python train.py --num_hidden_layers=16 --hidden_size=320 --num_attention_heads=15 --num_key_value_heads=1 --head_dim=32 --intermediate_size=832 --vocab_size=4096 --hidden_act="swiglu" --norm="rmsnorm" --norm_place="pre" --norm_eps=1e-05 --positions="rope" --rope_theta=10000.0 --rope_fraction=1.0 --qk_norm=false --attn_scale=0.177 --bias="none" --tie_word_embeddings=false --parallel_block=true --init="normal" --init_std_qkv=0.0232 --init_std_o=0.0 --init_std_up=0.0232 --init_std_down=0.0 --optimizer="adam_variant" --learning_rate=0.0011 --lr_mult_qkv=0.5 --lr_mult_o=0.694 --beta1=0.9 --beta2=0.95 --lr_head=0.00459 --max_grad_norm=1.0 --warmup_steps=361 --schedule="wsd" --decay_fraction=1.0 --decay_shape="linear" --final_lr_fraction=0.1 --batch_tokens=65536 --max_seq_len=256 --doc_mask=true --z_loss=1e-05 --train_tokens=316800000 --max_steps=4834 --dataset="wikipedia_en"
MLP neurons of a small language model. Each row is named by its layer, matrix (gate and up: input weights) and neuron, and shows model dimensions 144-239. Each number is 500 + 40 x the weight over its row's rms, rounded and kept within 0 to 999. Numbers have three digits each. A neuron's up and down rows have the sign that makes its largest values positive.
After each neuron's rows, "fires on" lists the tokens most often at its 100 highest values on Wikipedia text that the model never trained on. A number after a token or word is its count.

L5.gate146:503542511511525491475488492589527489473503560478534525471473506480546357447471569495529455465503570482543538504509532551427397542415511536486537482519513483469506487512543467549503505454537510582543467512484511507503488453550509531522533444492492476477515536531559541506521538495512482490
L5.up146:578552469463485531480518443452556434556501473497498563459555551414551485551472552439565492550476446489469496474469459506465596445496503512518480513511470547572419536549484470450481529537497489484523519498519471558527523488479487540497462521548612488541523536531451497554527497587525561559
fires on: "s" 35, " of" 15, "os" 15, " It" 12, " The" 7, "am" 5

L11.gate827:534541514506474537466420524559458489558547540506517481434501505575466494492498502517496575510525501508522413470487540458458487500463447416538451455611450499587446435532580456515517550544513450442488520472484508451495496492502527452454456489467557487542558488460573504511547521484505461577
L11.up827:520547480427547496549483452462495541508506557495451498547486541548467527531475565524518546500552508552459426487556488528524557508532497464493438395509547468448555493558515502492474538518463483456542470484506420488499428507473477530495524525505503472489553502467406429486456551621498436515
fires on: " to" 42, "m" 9, " the" 9, ":" 4

L8.gate106:534449500478483456473473503469495531474553544471514475460533489498542349538489568512512547474554490486521516585476469543519523466503444461459486430462440546537485470532535515530448486590496561511497452517486435499481523465474484499517394519532500512501559517526451476502557630499489458507
L8.up106:491458476464423499495608452551503534539529589497476439420532529462494529502476506491519471471514484513557579524464440502492507468490462496479461425508455499446457467524420509487544460577450489451461511492461461505543491479460480543435486586561499473425466511577486506517537533466536463538
fires on: "y" 41, " Y" 14, "Y" 7, "|---|---|---|---" 6, "==" 6, " o" 4

L3.gate142:504495488500514521475505483530529477502513492509568478499465449584537410484546453490486491486472512595511525536516558494584456513495490485526493451479527534596499440476546543447504496511529560449538483503494488522474503552499503434516476528440516481482473575480428494552496577487517448493
L3.up142:445446534586547494505496501501468528494502509521544408463456509517452539507565471549554450541474530519489497515483555508463457580522386470424495448466481478540542446496528546475429397560565546503534468460498533494452597546539489469509536527507529443449470515461446502533530482490501462493
fires on: "an" 20, "ly" 11, "ore" 10, "on" 9, "or" 8, "in" 8

L10.gate306:575507508524518456515504501506513436475509504453552520411503527524471449518471444412494512462540467496473490598463529482524507503513463517511546484475444516471507476518507542565483509561510501535461474551484422491447517406478511494550483424452462480531483508494413453484525511497496527505
L10.up306:461437516488480435503514547546500500502501530522560469504506533567512413480422512530514476435456468572547477497516499462495517506444454492535499540534461519533523484521527474549475470456541461519531468550474521464537484458531506523520609539510525547467491570483490498464482506485439460490
fires on: "==" 63, " |" 12, " |\n" 10

L9.gate326:499502506526478565508445518455523508509486559528428532490453504580412501518501451510508531509559486503452444453492472431513473529511530485453456456476453514519491489576533509544488480432493448425479437431514512446519526486533467498509470450547412481595489491437506464514543494558481490482
L9.up326:568447533445510527534442416519462477517585480518532481459501528495501510479501512563594424507573574519544514445566480491445536500481501478501457445508538541451538478497471538499502489471486514469527482580523539545495459484520558490493537559486494502517446524442419490463601486521472527520
fires on: " the" 31, " of" 17, " to" 13, " as" 7, "|" 4

L5.gate511:525551506466567527486502472531496438465513534513453551495454538503570532494480483512433469560502569536500496484488471483451519505507490520501497458505475404468480452498497486511463562469402472516464423470534528544495463531530541543521514504427540506481518515482457445428523494521416488467
L5.up511:512549441437428510530499545537495524546507519490512488522480533475482560555482520431499519463500501454462548484531472487535482435487552567436452493504581528475542511512517479460472660453473493432418500555476483555582450516502494525506491445505497509616484460494546517489486428539529511525
fires on: " " 36, " –" 22, "–" 14, " —" 10

L12.gate181:479520524483555437496555422492435463536543467503510481469510445473526440472479472462552586477490479547482456471516510518473465476430427471485488546512467491553478457532461466493514581472519521524529410528491482469513526469492496508525455463474477526469541550447516449524496531475450553491
L12.up181:466526475495494542500507457485489425562503569542552386538493504518452503521490494524530504514504486587569483518509500478481518481420480503402506505542507443494537444457496517478462526450587488520530448528535515492527510456486524522480499552549475477468477543478512399460560506481411589458
fires on: " to" 16, " on" 15, " m" 8, "==" 8, " In" 8

L7.gate14:536466438515527429495489488528448535494491466520478561491424507541465428536550489576375495463490472514444510531508485457484490442422543401518392518441503544446464541538422488514541527504502544492504525425436441537599468513537484415515434454512489548481556501443453465611493515548487463470
L7.up14:484541514540508463510591517525517498447477540533472468456495533469513415487437519474445544502487488471535507571528548490454454520491610533538492449519527520464490513504462605470404558500535486491525563565442477527516492556503432550544535538476569484450508462523466440487533532556514503513
fires on: "7" 27, "2" 14, "ly" 6, "ably" 5, " init" 5, "ently" 5

L9.gate449:518485551556472511444583491488500560537463486471563514562549541557458469396459449421498461450525548457522437508512580527590516492545475480487451489467482557552512480543441482510450577522473576478657457504522474532501522466512566506528524445442499527501535554460495491446460476490478520510
L9.up449:460450519537524449485479517478473471579483486503535432542504542476443536491560525522481468484478571477513498433481541543497527524559495544488499483516501579496540482548509486533452530534525538520511460491481523519490519544522490513507484441470495518452471470528467470428469503506469538500
fires on: "il" 16, "ic" 15, "ly" 8, "i" 6, "al" 6, "in" 6

L5.gate21:430497537533514415537496539495500487473493538531492511444474392473512453446496448457502561369521512521465578497428530515565493476535486534446536534445498522535506521548533504517459512566503493506542450443483478454436539480551497573505546495523561486530518494480446471569442531447527533488
L5.up21:491519515604524438536473500554528430544525504541579515450516523511473482440482450582464493494467509521475517512462508560499544514521471553526472523501485493531432465499559463519433452500464520516483446442462518480482574444527487495532539537480525541488455529452474435487453394455460532509
fires on: "==" 51, " of" 12, "ound" 9, "===" 4, "ated" 4

L7.gate308:507448503485507432545517514541507447467469536449511512522457452477485412530485409478498478427525467474482517521525509456511526540419541426500473499454435485442539524498503540491534534507506542482483451473515494486486428480483520507514464477484454495454524488515486527513576565499560435473
L7.up308:547485478522528492414521462478500374534425440530559499482461542493457528502465489488483466634497545508564518523408479415512547478476507452501563435481457579417549517459486528507476491449458500430547492575440519539438409538472537575526572539460548500479469524486505428477588474501536476484
fires on: "," 15, "O" 13, "H" 7, "B" 7, "ably" 5, "ly" 5